python train.py --num_hidden_layers=16 --hidden_size=448 --num_attention_heads=10 --num_key_value_heads=10 --head_dim=64 --intermediate_size=1792 --vocab_size=8192 --hidden_act="squared_relu" --norm="layernorm" --norm_place="pre" --norm_eps=1e-06 --positions="rope" --rope_theta=10000.0 --rope_fraction=0.5 --qk_norm=false --attn_scale=0.125 --bias="none" --tie_word_embeddings=false --parallel_block=false --init="normal" --init_std_qkv=0.0183 --init_std_o=0.0 --init_std_up=0.0183 --init_std_down=0.0 --optimizer="muon_variant" --learning_rate=0.0184 --beta1=0.9 --weight_decay=0.016 --lr_head=0.00648 --max_grad_norm=1.0 --warmup_steps=200 --schedule="wsd" --decay_fraction=1.0 --decay_shape="linear" --final_lr_fraction=0.0 --batch_tokens=65536 --max_seq_len=512 --doc_mask=true --train_tokens=381700000 --max_steps=5825 --dataset="wikipedia_en"
MLP neurons of a small language model. Each row is named by its layer, matrix (up: input weights; down: output weights) and neuron, and shows model dimensions 256-447. Each number is 128 + 24 x the weight over its row's rms, rounded and kept within 0 to 255. Numbers have three digits each.
After each neuron's rows, "fires in" lists the words (lower case) most often at its 100 highest values on Wikipedia text that the model never trained on; "fires before" lists the tokens most often just after its 100 highest values on Wikipedia text that the model never trained on.

L3.up116:131120166098120096119096100180119110116108091143106108123108091137103084125144116140167102116157153142135155091098165122141124130119156156134136140097119112105143142125150139115090144158117140079108113118135169161153102125161152114106150129126136144135116081141094121155071105151130136113108128100110099123117123121109135087114145109195124083145135144091089167146098145122122104094146176119190118157141158169157136111136139140141162142139114145150107131124153104117153130149130149142155123110132147123137108134175122111153108093149109190132141138094125103113112108103140115131
L3.down116:122143103108092113112131103166137089083095117174120108114122102119157139103146141129144158128160149153138139105111180122138135103128141079139096183089115125091135140128122105182130171108125125084092114146134137161151122109108107121105146127105105127130132111157179141143113113135140132141159108094145131142121093148080147097080121102163127079138123120100075154158119157160140116080140151126139152123131106130071155184140144151135126152104072074148144124159153119140147100166129103093136081081138141141139111095115101116113125146115114141154131115106147125088103141072146127161
fires in: "6", "5", "4", "7", "murdoch"
fires before: " |", ".", ",", "ch"

L3.up1150:093133132108162126130108127148137169157098131109167143092106099101120123100152154113140135109148158120107168122131116134156113129118091139123092137130100117155085116176146112125151142092140089130136131119147107136117145134131109140134171162116106109126114107110140139140158151117125105143110102120156140123113174102170130126077128139123074151114155116100119078100175144131109136145124118123091127115110147100190159091112103153115126066145101123155172175125162143184128175106168116117145129115121161129111065115133122121156186121168162140107104133143122124158169106117138150158
L3.down1150:089161109099091115120109117161134095142118074143119130110124131097152114141112132139138134098133118103134140154125144105127112157121135139136094076130130159162121100112152119131157103182157081081136118157081128120168130115125123138108139154130155085066100120117102083109151135116148147160139130121156098096149125149124151129069113116095100177160133124130153139103142146088131151122120128116100124143094111136111135118132120138154102145110154143141138141177144170148139161101157125159189122091110155147155111087102108113122161148134141109117136118146112089143161134158132131164
fires in: "mathrm", "mathbf", "gas", "gases", "microbiologist"
fires before: "b", "{", "rm", "bi", "acter", "es"

L3.up75:112120091130132146110162145154130123126137126147102126150138112114147154150125121144171080172156109121090125144124164124084109133160109137114120098149113113141162139124136147100097128107140119146142123132153146154117104117136117116091100131120104086138101132089140141163116092159151105139089126092112152112143137128091122174159164126092100080166136151121132093076186150178096096150161163154129125120094106120129143113141153132117132145099164127114124104099159149099112138114114151104097146154107165133129157098146123108117095167098133115195092125140137086117128135117149097118
L3.down75:118120137149158121158155082141138107136113127154142135155135131141142097148093125126135118135160129122132083157097142129147100120197129175127123114174130106145143152127089083107126116150125142155122135136108112173147116109116140102113146105102135131108120163159086085166110142099132127076103121097078157098095135132072149132116153131088137101121140123108146165108136091133143098150157135123153122109123118166129130121097125095132153117108200146123145136122146131128138120152094118124113102108090134101088121124142101146110136125092141169123112146109170096115168170095169117097
fires in: "2011", "2014", "2015", "2013", "2021", "2012"
fires before: " |", "–", ",", ":", ")"

L3.up305:126137111115133149128137112160110137166097126098119147131155155172132121165101117143120148111135175105131119134138145140093154162129114163153130083138117143141089091099173112128055107153139140163147114113170150155131121152110120139152097124141111114164102121124171118148090146110135136102113169168092111151163134085146092151149125117094122190170132147116128148117075135124152121166104084085174135059123131113146140114162110135093160113127175139152088144117118153115107122128134147163111135104131103098136163127137144129131128063128138118134178137113155165141166115115138147131
L3.down305:148183129106128147123145154165169164156093133131150141141139177147145161101100143142179160112190158143116099123107164096123158110105092108169126147135153104137108116112116132095112166144125136161131122086099137130091161109105145129146129125171114146076149164116124075123148140136128123132093126155097089193156127163093139165157112146119128165125141110107100149136116120135118115108131130157129138097096160107145096152141114132118145122123112095113098103132102168119097148092096168169106062103134121092139129132091103120117098137145117168129133108121145139156130107116100148115
fires in: "0", "sport", "sports", "music", "tv", "police"
fires before: " |", ";"

L7.up1761:172104135119136127130156159123166140138148094148120157152139145141133117140073126136094120152128126160099155126109079123142120166100118089134130144111137117141122124156159122158136080142165134112126084113125112124150148086146104145128153117138136121132147128128085123149123121106141126138163137132147115104107166144115109122138114112136132104114127096140126126102169177127126109130107135124097140142121143152132098128110123162119115103171159130149180102077102156107098174099145094108142102120142144153125121077139116133171166118129132105085169120175153130109118130103137138149
L7.down1761:105124103104138134170129110154150131177140127113171142162115148095160157147121121132117136116091130101106130097134158128116129134160111158159152135101114049150098141122127125121138136115155130117132187095136103119132145131147158155131130141156133101110148114101139115101147149145101139145122106088132098122108089123131134126115147080134140162103134131108124129135146093175146099154088121142143135129119149144156151179131114153123130127130115133104127123151138156123118109152114143173098126117076103138114124089127130130189115130120138127117151134155120158109116159146131146138
fires in: "was", "as", "became", "is"
fires before: " a", " an", " the", "ce"

L7.up53:097078111152152143146173130124115112096153149134108134113120096140155149113139185152097129156141097139120096166114136210086110150133107105188117118164116149092157133092130120090146138123128152137104131116116080102123096127118133150145116152105115157080111134131140129121118104105139131117142171090141120101126155132102166155151084106104115141120158103138116113135148113171109110158119127128093061091121125140142160152151107119118098118102132107120116140154149152117116168150138117149141114146156108129108109102147060115152134141137154152098111130142118076135101162138131120099
L7.down53:138110153127142116119139099094113145139099106110117153091160127141154113122148135133085182112114128129121109138185096076118141168123134077140104127113098135081098156126122127078110124096124105103177129118143168153185148143141113124118113138129078079107153160128145139130186124144129070166146157144122111127101123119156112127106168143166168188103128123109093121097115125149161102108112133117145161138069136118168120145116134148183138142104100149148117100095159137132136114160084144147128132114133119094085134145129107109168141147075158146138143111103118112098094102140116109110
fires in: "of", "commanded", "commanding"
fires before: " the", " by", " a"

L7.up658:148124119125123140129124070138097090127159132110085099100095117166072123108165078112127140102139092098162095179105100113121143114120091091119066156071149130115100136131152143111127146105140112112134142103169135116180162155118119152113115130145134136137131118099112137123118149119166123142108178135120141067094138152112180104139152130096122127160111127137121102133116136108128167110125103149120144175105175104061176135120124128121117159146097091160091149147148133125138108145107103109148100156143145153139131108141111149118125160104146150136129117091162142100111129139144083091
L7.down658:108133163138142092087137122110142138166111097130097137131165122181101171169142119102122116132129141084135089179128153122122163131126085122101133130118141090115121149087103083082106126136125163132119137107150142111147153141063113131153096188095113143144093081139096130141155145126153145115103104110146113129164175137103123150125122121127163122109130107171083143100147129106138110156118148106097140122149157123121131153119165160129129155132122168078149123088109098154177136179159113138133124107110097146112117104095163101117159164115056124133100128146157119138112128128124133107
fires in: "of"
fires before: " the", " its", " them", " of"

L3.up755:108131125125154117163163125131106118105118135103136119140127180083142130109079146142162145138119127166170142116150112182134104118131066139107142124095128182148114114155122082158109138104131123080134140094087086178144125105127163116150104094132135131131150109099147162138170135109116134119137128148145137130085166154148110145132171096147129146141120137115092163149088131150108107136151143125153126081117165089098143118107149139104109080175160144105125131130136131122109119092130136112104134095147129120111120200154117128088091143137120130130149143206133123138106095170122140125
L3.down755:131096141114161114149122117123116088161141105116142141123146184098117131125086109117116147089184175163167126140129120119118117138114129143129150128092169157139147138114121102124159105119166143100146158087110150143102144099113191137167144076169140179107129091115115201105178132138117087088168156125133166152102135147118119157138150110128107084132075150144107176093104117110128113093121149140089134148155108130148106110087112128131100101130154136140089107133140156135132134117139148070106141130177152086151109132123147095117116153101083124141145128143129134129098116120129157129
fires in: "would", "may", "can", "could", "should"
fires before: " be", " have", " receive", " not"

L3.up1456:124137077129142137110210114143155141151150144125132108115126121168106138104127172153131119098154172119148105121147145104163125196141152171129116147132089110117129139110112146134129106107122182121137111092105093101149158115160168171092093095147167110140112100124092153158100132142099090130148125202094149163122153107146099127161116125120155106122143129094145085167170090128115126139157107105133099145146094120151130127110139080171132106131158165130104145122115158150099131130128127158141134126149178102111109170139130128140136195166126119116124151152113129126154155096146144155
L3.down1456:143128125103150098099172144154163158131142122161120118133131142160109133078116155108147136125163142147123115151141106099145151185174144170136120118131139147150129126116117170131129117161104138135117138073124091097170111113144151167112096085130160116130155090157139142155158119143111108118150134141090167140118145123124107073121151127159146130122120151101141110140092116143140101127143121070126071128131112143119122113144133123148113098113116127100144170129096105151150136106137125182144144130145138126141068148093136142134133152174098128158130179160085163118157114114161134107
fires in: "united", "sq", "rebel"
fires before: " States", " mi", "el", " (", " Kingdom"

L3.up859:108137082120161148135134144083129141148109148123127098122116106149139129141109156169160111164076110084115119151103137137115135096155112157146123116160094118132116114117127131100129157156109151171094144145127105143082141091111141098126137104103135111162137146130128144153112138132130118135121123175139121102143107111100120134135139178124111116138110145100139149159129170147146144143133127150098121104123106107125155119104175081096152171078105096154138132118160164186154143162161110119064113166145151091117139120148094141152116124087137136149099124153130118120091083119120143137
L3.down859:135137113103172117125109134135111120152103161183091160140121112090178110137134117172113109179107133166141130142116154126119133119132145177102170097111129123172101120141091157130092147148125108137146171081130113137110102110118118132144117107116095089140110123157138102147133148133110163116139129184110088112132062127072131117127151155105136117069122111120143152128119098107106167106079128133135136134137155148175145132140155137138120151149092112124103154135172158135133126130128158074101140091107113141111109110153147098141116112099127142119062107098089107147104074116134074125
fires in: "2024", "2025", "france", "2014", "turkey", "iran"
fires before: " |", ",", ")", ".", " ("

L7.up1383:080137174119093135104111133122137145153104121135139111130101156177103161112128125145111103127130153149153101135136130148151122153100142077144110107141133125127107109111114152115128112118160124136107150124107142091111148174134087114113135122131135139140116164118146087075116124134097113133120100117144133110105120098117128117121169079130145134123158145154117145134152127101139142119105120146098147136077122168116182180117124117123133100120142134118146139153113103111153128110121129131130099115171106113129131133155106135104128120127130115135106086104085111156133158140141143121
L7.down1383:159139101087183132088119141116144136110110134118096184137140132114120142125140128121172143091177108153172110171055112088141140165100115113151178137140118126117114145118128086140143118175127125119115138133098136130128148125132122150169108101158136130146084120120126111138087131166113137135106141119087091124149120151122135130137157148145151104103140122131124166136134152125147134134092123153140117132150146135132107117109121111118095130138112158146154141127104116122134124074139155107106081118166093051135081149125149085131116113089135130126084129093086174185109184104113088101
fires in: "well", "such", "with", "result", "saw"
fires before: " as", " of", " the", " a", ",", "S"

L3.up1567:112132129152163105120140179124159155149120168126135085097136133129147116123096102162128088115120129129116112164154098126133155141134156103131109135125139125141125090119155126105119142105102134173122138122135139131145124163094168066081057113140152113101135123129145130129130142098153143135119096111116128135168189141162148106090141135119147150099156139115099130130149108135124143104149157095147162149103100132140150120175151171111075146106126127125121159139121123132150077114123087162122133132171151086160101114162118111180154111115137158116125086120130082176148119118127126091
L3.down1567:112128097152107123159169169145154150163100153136100113110099124154104144093122141128130151136116113122098136158161129121125131171131159138135130159127151157150133137121113103142108112104116112130126108131132130166142143145119149087112135089141156140126124161111136149103114123100147110116138166112099114135155146113111147133124129136150086169125145085119138077139114110141130098148199138118163162107128118088143147128138107171137124130118143134170161143117139119131120063149124086136101118137177119069163107092102140089150151102140146103134134139161123112111164123120106130150
fires in: "mathbf", "mathrm", "harbour", "luther", "factory"
fires before: "b", "rm", "y"

L3.up1003:075147130144129161151147112113047114131138148172095134123128114149129150100149190166098127096073113183150145125105133148146104147104091134169137123110118139144135148120151093164127126152140106132156097098129142118118094157129143146152125073155143141126133141126146134100134137126148110127134161152123124139096112125161137100114138161111107120123107080136133199113088100153128129141154072103103104109093169159125117132099165104133158143137116147135141118117123090168107116088131127156136183106150113131102110137107136097108145105156114128124141127110141134138150111114127194109
L3.down1003:095121153117148120139135127078121150161143111118111104079130114135158182127104109190104162093097163180126145132116125142134081121098116132138162119096178129128125145116140108103101140137136103139123110116160150135104143145117140124171147102135139116131103133130128161143170131116140097106139130149133126156123132143139125141170143108151088091097131107148137127063166146133142174134148132095110129120112158136142109102088136094156143132172143148127127099128121124134097110154107116148132148149167095094109081104090111019110155124125117132121132083108122113109139116096126169165
fires in: "did", "can", "could", "does", "canyon", "candi"
fires before: " not", " be", "di", "n", "cell", "yo"

L3.up1096:138114129083176116157181152107133107100167110144122124132122116082121130148101123152114101151109106117134122115129152123123129127145131178150125083144080131108121190122123128148130138109142129095170145090130124140116132121138187118131126080101129122139111102156135056175119131124102094147113161122153129092152153153093117105146163125089155091146113140133104135169133122167163129175151131120100081075116115113147093089132165142153135151113094122114131158153139120104119119108094140137111139102136114115115145085129095153141091162124134172135087135114142093117122086135127115098
L3.down1096:155126127138076083090176143148127142115172148139124182162117129102151137172121101137084090126087162131136145144091114160150138115152111177094145139163148156081131163131117140152098181110161147142142167109168119157101123097104149123069129121185130155118147156175130132168111123079100136137074135141133122134118102157079137159123191146168135107128165087122136142150141124122138154159119114115123134091100096135135121145143144133107124159147113152103152141176140162134138167081077171141091148096154126138104142084092141148142117159146125123136142156077108055127102131123134097128
fires in: "2020", "2016", "2019", "2025"
fires before: " |", ")", ",", "–", ":"

L3.up1122:116109121131141177148131119129116168130121109165111133114145097130177107105147134118096116144119125150164156126131130130111105131120135139108092123142151117125147131141131153141150114163156112133109125092136113150134113105135103109117137150129151132109131138151124103154160171115147114162131110123131148182127137153089142085103096146091127145102106110121101167083169101116108139163169114140108126124111128112185144118131119131134164186091121149094155139161094096135156096089130123114121146173178122116110110137141130170127130117116148119075143101130159139080148109155113117130
L3.down1122:091110121134135127131105117170106162110131151138144112118112094069166127108173109145119132091132164140153147170073115098156142174111119119105134135120126118103173150109137117119126119118166120118123117076154148133124115097122135102117153133136170105133102143162145129133166152133079123116140129087108145151119130091120121105158113156134120116115116141143122162061144108116136196131159115149159149118188098127142128119150102131132126159130111119131086165127103146099141116095124116108114123150125097078058091118098112163136144086116130141139131088111101113125110086103130145144
fires in: "won", "did", "does", "female", "win"
fires before: " not", " the", "n", "ma", "der"

L3.up1660:117150126131130125143093138072143107147072152072164120067126094091115149167135132115121151137138136146090083115138104150157092166128139147115142133132159157108145129117160132144118140140126136119133102141126114158098118117158118179140158138162103113133133099137160144073159141158128134077167086125095153123125119115128106138080135093126156122135138119132160106145084170153138159134140117114109131105138111144153140135105135116114137106124186150147094128143120111097156143131159142131092123151136094147107134126114172074142152116112119093127139129125139150117131151154116100159
L3.down1660:111136122124129091151110092071130126176073155070141116091142119137123121148113112145113159121132109114096132141111139116148076121138151129143123163116130184124148136132127113148136130139162114125116126143116157165088101107182111150141162159163128145131145101131123147096143132143150112090161129131128154119136103102143069112103114112137123120117129130132160085142165140133116134106111134129114156070132107124125125173145168121118133089130136158135105152136126143123123180106160150165102088122120107122112122176140139090151166131113110112143087143170091111160121106131144104158
fires in: "due", "like", "because", "starting", "outside"
fires before: " to", " of", "ly", " the", " in"

L3.up54:133130123062097128143086164134122138140114165099124073101152122150112118139121141106114104112155062116126043110123076164130133102115152197112138134126125090145139149103140117100102152129107132128135127102122139184094079110140095144121179136107137107131110129122197099138101159126134139106134091156110144127124123104134073105100153130105165175111127116095135136147127163139111128129129115076105133141096091137119154183150130121150192193136141152108144128120133143105137152099121127161118165165136093140179163119148150124123097123109120095152120105149099123102133154124130146114
L3.down54:126132097124103130134071132122126181149097164065123102078132112111150145103078113136102143157142092143097094117127095160129124117118147164130154144157169150111137153136107146119134156101098170131126136115136132184056115102145143120128146121143126114166115125132158094124149107127143143076114104131127122121136099101124134141086146103091111121117084118143153109152127150149141138149110116091124179115136108145109127117127141122088141129136131111084108126125151141138105170061127110155115138105151125142145150086103099125105076117123111155142095151163106131130128149118134130123
fires in: "due", "however", "because", "sugar", "although"
fires before: " to", ",", "pp", " of", "gar"